Part of a small language model's weights.
Size: 14 layers, width 448, 7 heads of 64 (1 for keys and values), MLP 1216 SwiGLU, 36.7M parameters.
Architecture: no biases in attention or MLP, untied embeddings.
Training: a variant of Adam for these matrices, 567M tokens, 4329 steps.
MLP neurons of a small language model. Each row is named by its layer, matrix (gate and up: input weights) and neuron, and shows model dimensions 298-447. Each number is 500 + 50 x the weight over its row's rms, rounded and kept within 0 to 999. Numbers have three digits each. A neuron's up and down rows have the sign that makes its largest values positive.
A block is one neuron, or neurons of one layer that tend to fire together. After each block is what it responds to, as a language model described it from the Wikipedia text at the highest values.

L11.gate276:475413495493498569475522532549581460550513485539528510483459538454561495499424465527553562490556490428570475608538484582411475548503432514602601435491439562535480499467507508513555548472476480515539445519496556535563534496575531499509526544482459508517606413475588494515567471541466486526430522481524516457453594478499531491461566536446499499536547539452488455498540423510563456525451526557525473446458507519525538443508454501400553430417504554498528
L11.up276:463504504479572489575384461557525451499444570560537488430560596576571458466473518463519541526521459451452473525427413461498578485558501478501534538574483476483589546449437574517546583465389518468494395553474535487489493357508456479455507541502464464354515606539611455468491422546603480512461526522547486451537542481523490470530513470539419528579607540433464532482582453616535441429534447378473458541496552516514491478469505516557501463511581535471485
L11.gate290:600590375517431466455532441532474475432448474489479456498606559515553479511509456421409531509567471493519424473452467378489447458525562459551537505461509423518408440611508520578537484584449519539516475577523485464498562552546517518529480495548496529585507547538453487448481462468574493433555524529449452604573503428508442521466500487473485503518590414494472508507500494458590519478565493532523466475518507502510499487484500547427477446415545466429501
L11.up290:531513407554507482412467645432462537496538566529468581518547437548433508465557496532465512536471471500578535527451505435565506535457489488512401470582560548537471440463433489438482503496568528532531509514521586490559542558575488531505458491513517563583483511560508470402552513504577538454527478557421584571519543548493470573548581513560556445519529548593622495460565568552514564470528397533548566538458577568452493508472535507505531526462496621525468
L11.gate904:481510464496448549385422480485513486531512550492554452464403484505557573523451490372515435576524510514528525516504529526485505487511518480539461546519494504551564549553494547528494487522509530528507474478542542516468425527562455572508507464431470490487443508483530451617452547455479493541311466457573510460531491395488538512492451417594462438439465397387455451531568555470492412451502556520463455469430463471545449550453432509562505455530454504478511
L11.up904:554525502479385515537567565431443537521513466524507535518592541553474428400507439496432525588531473411561454417498517535508477506599462497589387546455450399497424473598487511501499438498533496372485478510566524476530580486493465509564463590480621580529498437474491363459502546476462477524592449509550503480501528509486496433459576559473509510574515498520488481500492479499582489585441463431488394532529447501468536482507446426537415567478454479559470
L11.gate1159:440520457473528428553596486513486526516569411550471495543512451463389565473449506482499619572446490461501565536459487512497470499488467527443499479520445525530442511433494554553460458420498573505505492559577451472500468558565520468515496463416474595511561594537575431476467533470554431557491497476538500576467516570567507458528515484463465501469517522449446487565483542486584482521476471511557440556453589561506506505540529480473496469521542456491495
L11.up1159:512506590533428449521557502512495461543460467589548541521508511512530525488493455570505503518473465486557428419605460436523532459555488464478491476490488502479546459500470439505359472551482561460564549532427526469582521527452507573487477518438511627505508567460517423453400563430437484431472505580491497493603535543455551463561413474478522574559505434491486473515498501554532600427470522505534495522531477499501445585591586504558396524466401527452469
Responds to: Table separator dashes. Hyphens inside markdown table separator rows such as |---|---|, usually the middle dash right after a table header row. Weaker hits are word-initial pieces of technical words, e.g. al in alkynes, met in metering.

L3.gate640:408434440479463482585482419501495512530509469487545508426518435436458518485505554428527534488536547508435446474551501425466528564520499474488515490489382489457508504434402501452450423513500581528525503592482486470490436473513551504520395535521574437413480479495496527520467497513473515455419464495507526475458545531502518470414426546555475449491532563467471466494483478544491401437447569520466437516597482496473551530471466456506499577521438531672427
L3.up640:499621457491459488423464412438492489494446458575445559398516464543480555422517529539579486455490596483525525474479585455483508493509542476524381514548515573367535394452575518483563561500432523441531468514520455469560588448496554455453469502583440503482580457522626483497434480472600515520520498467446549505540420421523523492545520468457562435515482461538480496499517477511481479458470433441419502438472546517468418592420498551488469425570469505477555
Responds to: Structured-data list tokens. Tokens in infoboxes, tables and date lists, chiefly the years in dates (7 March 1939), bullet dashes before Born:, and mid-abbreviation letters like U.S.

L3.gate730:393521505461523388473573556577484559495559402526459385524534599579512528542568476575492554577584504535416491544490511444551585513547487438464538538490488480491416444518568476583525545489436614465506515460390448523556558495503531409533473527504443514536540434524422479520559547443503513559608523544378568615640509426578581502527426509499442539509575569509420466571535503466521594486502451489579482467507495539532450518498513493465532486564454566513500
L3.up730:545417534560543384456522539582521521382488495572421526477504563571617484541562639494555458518495390575488429488495506423467476499520491530528492550542419502481566438545482449516411468494458499511461456477476513528533455393510571476449475494478470448418485466502585435430522536517456505524432476389459524463579506423495469474531454563555481479466455549508475495367510557490560561459504528493464524538499451530478489448469479453473553427503497489507478
Responds to: Hyphen tokens. Hyphen characters joining word parts or numbers, as in compounds and ranges (bride-to-be, self-injury, 132-44), and inside markdown table rules (|---|).

L4.gate171:516595572467497529591528459502526548489524483507420478446554505490489488551587579552580543484507509465505448559614520379538515592494525437425557483439494371509439436503472474403489513607502524515458449452498465491466461501537463465555531488533575480475459522502493492467488474476453502493522448412557522500396577439568438469447535530483525477558545512485403526521424493484514468575606424443458457477483479535582431377491601468530490490451414498564534
L4.up171:525506471455445456451529529556563586536498461540478396500598529466556483548499558474458473481487344522468480563452504504493574581555487500504511577542489441366463485562486466483539552478503514508457492514456526499503527579424524546541548418545481512548408489475510477476578504400523485493539525496454504490461543458497519538473565398544483521522600514545490564496408528495569535545495500503457496513506444516438471504513501526496452547456489496455523
L4.gate178:555523490581551622456578435531579515514523475460496585470506547512473482514598462530534478553507470546486492552593532394511488583522486422578480581498490562486430501480515491476505488559420481476558451510563524468488515547595576549454469491520537542474452556560526529537464495598431541506489517458517485518491452495559481532428455547585499471618610512504423523581422477473451502535533527431558578433501457544529532501592436509451580430568520555571495
L4.up178:380547564626624500487503519511426493566520573603520557433495469485498422515534515453532523498533497408508521517519480488521401523456460502421439449414563410572484467448553413518578443554461513457513482449437459571544550512503512523626496419510521531563559517532452483471382467485552544536501520428450516558477502537534437482513499515594452513584437450566460492419418580534577472497508435381516594529632480591511503550537490529456566570445528463488572
L4.gate359:647434549475473494431577508537550598522496478550488470487480489561449510478533508512548439452582467432468458426448499505503596521435471530524424537468528505392554470474510578477471496481535500423488517519499533510514563458507523472454507474451405506599531479496492493432427392432487525470511582451409388511546457472562512557487453557509591534488443568494472500456477517502462397518413535495508462621574528543547489486463535494482423509465483527520494
L4.up359:562439562539469467575488475522508515454496555546502501447522524516479455526582526528582492491502520532482454558449514451492564583447520521523509497521598522509480541417490424410568459565509581573447460424486413551546552480488540517446568451526513458422497534503493599476493455521441483519522452456486467507503469527499466407421450509526466472575481584546436496499459518508372457483566379440476459425527499586540502519494469504457540442477527583545514
L4.gate392:522480534488492414499550459505546484469524523558424514547454529478503552503540514542442517503566516553511434585476574514480478466489592423460519384454486526497540450451517510444466563460441589456463514483615518510528446468587495445524412430441542484560646534477522450497474517390552467543550562604449440556511400436493548454520446444474558515467513415457525497425537510566441538408578500525469516583619439487440477557480491454487502493500536481439392
L4.up392:534552520470516443559474488544502536588517469486492505527500542550584486557535533478557559474579445590445506423457469558494462600490543539587516547497387459426509472442474437508490436548505568520419364437476554525542529484496552422475535441508588458443538475487437483462460593539448522619573471481517496443478550532476550421453489437578436515574456583529502436462583601565468557464515544474529496427553602506546538452538521468414468554506539556572439
L4.gate454:525498514454479505497449560495479489462361524569528433548436568587459515534448458476599563435480517459577430515499481436454555500531440458460526573477541459521620473460509542494426536386451481441468424527557448476501582506472391530541460422566530501573547438470519441475506528405475550487594454487431486500581637537514419502507495498577462422440480525513479499427510542520553610480534540493548516442489603397529519442421436429484478538517494473544511
L4.up454:425441431486525480444571512528598496538489460450458499478439484523508486483594489523540464520529448597496580407532458537466540567472511552479408540558525483455631606521602508602517530569433589560407402488456471461517530433499465519535477450386442507501530458544527449523474565534462515527455557513556555568494448565526480527537559528489471528485575559579516458478534496467511532383523478469515514457566513453483456533557413541429440412451471530570478
L4.gate468:504464500439418516482487500500532521459481410576457440557495583477556461472540508477419587483432513594567509505525565461433536549509475491538503525496559437498525505544548558396460474429490427497521539439461494469392440486558468482500453469525420504486493496455492501464469451484415494487548474577447533449488577498560501494459470430539540445537521502465484361465445505468494570492461497508527518465585489541585484467521521523441451520489433458467465
L4.up468:581405452490467509534482541501550526545442510528505481499551558433487514470389439457572450521419401547446436485467519454426497625432450518499464504547469490589492570546590531469420499556450515522412522502494483496489565444512538411536540529502447504480403577446528482464575486530538562487495482488452546542502464541572486443484597584529413490449499519518429513528501517498566524544495494647513594432517415442511466389493547503598530515490518478421409
L4.gate493:560455510485417565406544537536481574410510555603565490583540453526595532531464508472527578507489418499482412421485532479483490563457471463563477538497468488510558444481527525486437432611454526547554540557512520495534506468578539560445500442538573432567530522489459496502421403601498514522463483430543416563496574446474480489430470531570548450547405496478533503419464469466431505454614411502449457510548456517517494418544496490559531478435484453514464
L4.up493:462557487438493514555547430462533452457531438510417472552510480527440508448521499601434518499482494520474498488548412500596465462584516465501555498583461442467468514412440476452424508410526523529457515438460386444536499424554443470555417473577496469507444494445488517553538552451417524441484584534482468499430446506422499559474567423550528526536557540562534543500489469448579533513474490583540430465582419547495474507462500532467502496517547461512474
L4.gate529:528481491481565442533434494454558527518463494497522535585481475498500476532585474436522531517572446522476543471545476563527463466496455552546571515584443438513507541517519546457409447442464557541478501415426467433488486434444576492531518462524504496473526495514565430487476571481515510497518571521568600420561500489414534581424501432532497538495575579486421387493430467466512575449492536579519554537508465468505456459574530503439473448495464516520490
L4.up529:502519585636548525417424530487593539588494546482459532518593471538536499496550581471642541494548404557364481438490478499446489563523532508469550521515418536498569427447541503406453466524504572449526408515478557530518470504522564575536566543524488437514480464487545590458439482439442500566481548460538509443475519491509456457516445492550487541597565456490513506400520426547548547554481435519430566479445557497453506520540515504481534495593396511550447
L4.gate572:402466496447553544549561493619548507566482472494427539524555516425487580572515538455501540536585468457555496429466479422627513513471529512548469483401369455429519546458542534501525483511420460492467375415448533483551551481543496423491546442461541524459604476598485457551510454476502499562592517440582389548482460474515554455477523453504437496510466484510436547447417450533493508500524499472573466484508504577574538462476509493433455437513462470508505
L4.up572:395484516491564500538536445426543537523440443478488446556478423490469435476606503470471508485482458547441510447528495624462463471518545559530466528495430467490479580561533525469540545396557559499537551522418489399501489506428582437493494498495457411426452503551572496478478624559528562450480589532535436421588448459537531477437430507579542596528554506464536433507492406567406498515467571566574430513474518471446461455464456534481450448551485558573539
L4.gate771:465522430487538387477521623483472543503516508500473533458409540407451474623517604558458558551543432524432512474411528482481524478469474428477497504474464468525521489555510493487412450533449456411595521445513514437489457471553463574465398467439493424481564473502409464503458517461455485509388519572524492463542467535499476507456442601597510479573543533459421494487432513563482506509469492487593478445480442432528538431480433477569402502424502542602437
L4.up771:464460410403422393424543496519529516508435458530512573517488448415375571528548518498434496540457469430459447396485497512490598428439503471436471565468472463559386501423473482463475459460411449501523432505498489445481483455508563431477488450502430470396423462562494539462533475501547512536428486554484548493535433434482551474456475555616489449504543463583476476451468413504555520547582495486477537535584408520532568515562466502457522514404401488504465
L4.gate778:524598541509529491448462454479557620512467492433428554555521512573491464515494540469512450555585442451480516540618427482557566566481493434515481405509505529563468482524533487563505512511517545562457541435510553549553593513495535480551512509650444528493465537507517520435522438504459618560594485550448485499524453531502507483426474539467419423479581440530473450462437506552497518571586515537461614428393459564489421443599499522561472524446440581471505
L4.up778:568662549571498450586483605458513460493491480516549498490506542496607477522456494516487543515545578487437473452468426481454471511502454423553537577451548462501453524494442434464491553462526498448556439477528451555511504514514484493438515512457564586551477504559513561535455509614517531541423550461451480461575565394577417552540473480507474539557518469458476541463518598517457466469475410431548514433590426481672434380535473480472531486503497459509583
L4.gate855:501552619591532539535445546578553515468508524558456544502440502549523560456593548476518505425611501438433477426499532457471506502474464477495454507451439486494456492522516516485461528596549472546527414470477416519529508548531558477592480497487542532525492474516461430421477488492527491497505515516426511585426450577637492475434444511467479407502426446499436583444479580571507499542511540463496472450556488560622568470527580469532460565511495515561527
L4.up855:408486529508506493475512440481549558479593483449525568473501540511461510483446524490534539514454396505470444378492550580538601511507528442545468477469504547446486500543535470477619431534584522504491465493537562561528500620441500452491549551546508455413510554494453468413399502512575451520453538452568421487511455515481547405534497525474555513465593507509381503559559477558602487580453410539407496510592409520599599532437490410481482553468535557519491
L4.gate894:477501516424495519529484486481574554446527451529529531446542564534455480529412470490557526568413503511527470468535468486520586501549484475504542532564518598558487599527520589661411568477505460527463586514485527541556391517489442495457488453497527551576517487557549446468517488564475535473528565481497578487551534511494513496494547538558509559538509496465448580493547453391572575525575443545445466492550464521499493558540505493418521511532407477443497
L4.up894:532603466509544549507463566576554523475461464502456602462493527556500520516513482545581542494570487501513479491490461524507583466430524467518421555506510534547475539512456544571494520543505574460590500494495491521493455522486436526471563476536443443569576465567405504569535457654466552468513553489480581619458505456572404568532527491532487448453463487553544613433579500542450540515489423487443473432588483526543517474514564524446504533461435555488500
L4.gate1077:441494503596600581481575474523534520529572564525431484590539524541468574547426567480509550560547405456487457414522475544442572451528477520412573488532588524511544485558618538575406476464445554560417553471518414468570507484468433482621467561491467414483511420521482377472507447499467489502469569500567446493458512608609438474507586558498440519451520514524481569430487495514521563531560437508471439444395460527516598458553396551445616442447532429434505
L4.up1077:453561491524506523452493532499502516390442481540478496494567508431474561500497459468504558567552485576561534486539508543510480471510537471573471471579576414511539508563564489550412432514508510495444523534455475549431523529597507412456495444481417440481525473433586437514551444444527497457593446436527633495533505558439535516514491465562508419477494548489525486590508462487524539446546512559409504478440511531579457490514507466475482394526545471490416
L4.gate1086:547570531457516522547494506470556470468490450539544496486454526492561437581497565480461578555476461573485416406471517429467549432433446476500543554524597525484446472443605538517572487447483548535453555441421460532541482407432436463555426470505547595532457504421591506488598490510554455455512506564475442470501478501545513427512498565497501480522529543541525479466427538556473502575555526427480496444492438483541485465564539591540520398499511470492487
L4.up1086:429492572429492573564435573530506508521376508489438558604474408418476467503489572498484585486428492501533533406546486510410587520468448548441580470574469582467494539540571469399579549400432502446465476487525479459537523457374522444554498459607539518474520456510574488454523542518498489434515434568615433517407502556450521498473519528567549451501495481415440494428466586494485452467460466521551469512476446473495495450511581515395546462505478423550482
L4.gate1131:543517429473606571612500554462552470497472530548564452458475555507526511585542498574370478511418522495403496437404446522542484490423532464440379566498539513557472449534507536562567516460541506385438485521503438517464527518544541476489437534533457554586577428514524473456497476519556503500572573592436434580499495525457493536539537430471492490533534549433466477467523530438493539393495542486575474573527433427463491515512466581449501489506455564512547
L4.up1131:428477513496558467578473571521505561489492444553377561458510543607450410503464550468534522435579503493524459469532491398473500539501527523417489484395562430596413420455518483405523569478379488556457441501586493493573533476548400502601512406476544501565535400424440398563595489514433517476433451484556516579418467456522531425438549528577449514550463510595438474495475587542549569515523497438474559495523510557520480511534576476548424534409520510531502
Responds to: Hyphen tokens. The hyphen token: in Arabic names after Al/al (Al-Raed, al-Nujaifi), wiki table separators |---|, compounds, scores, UTC-5.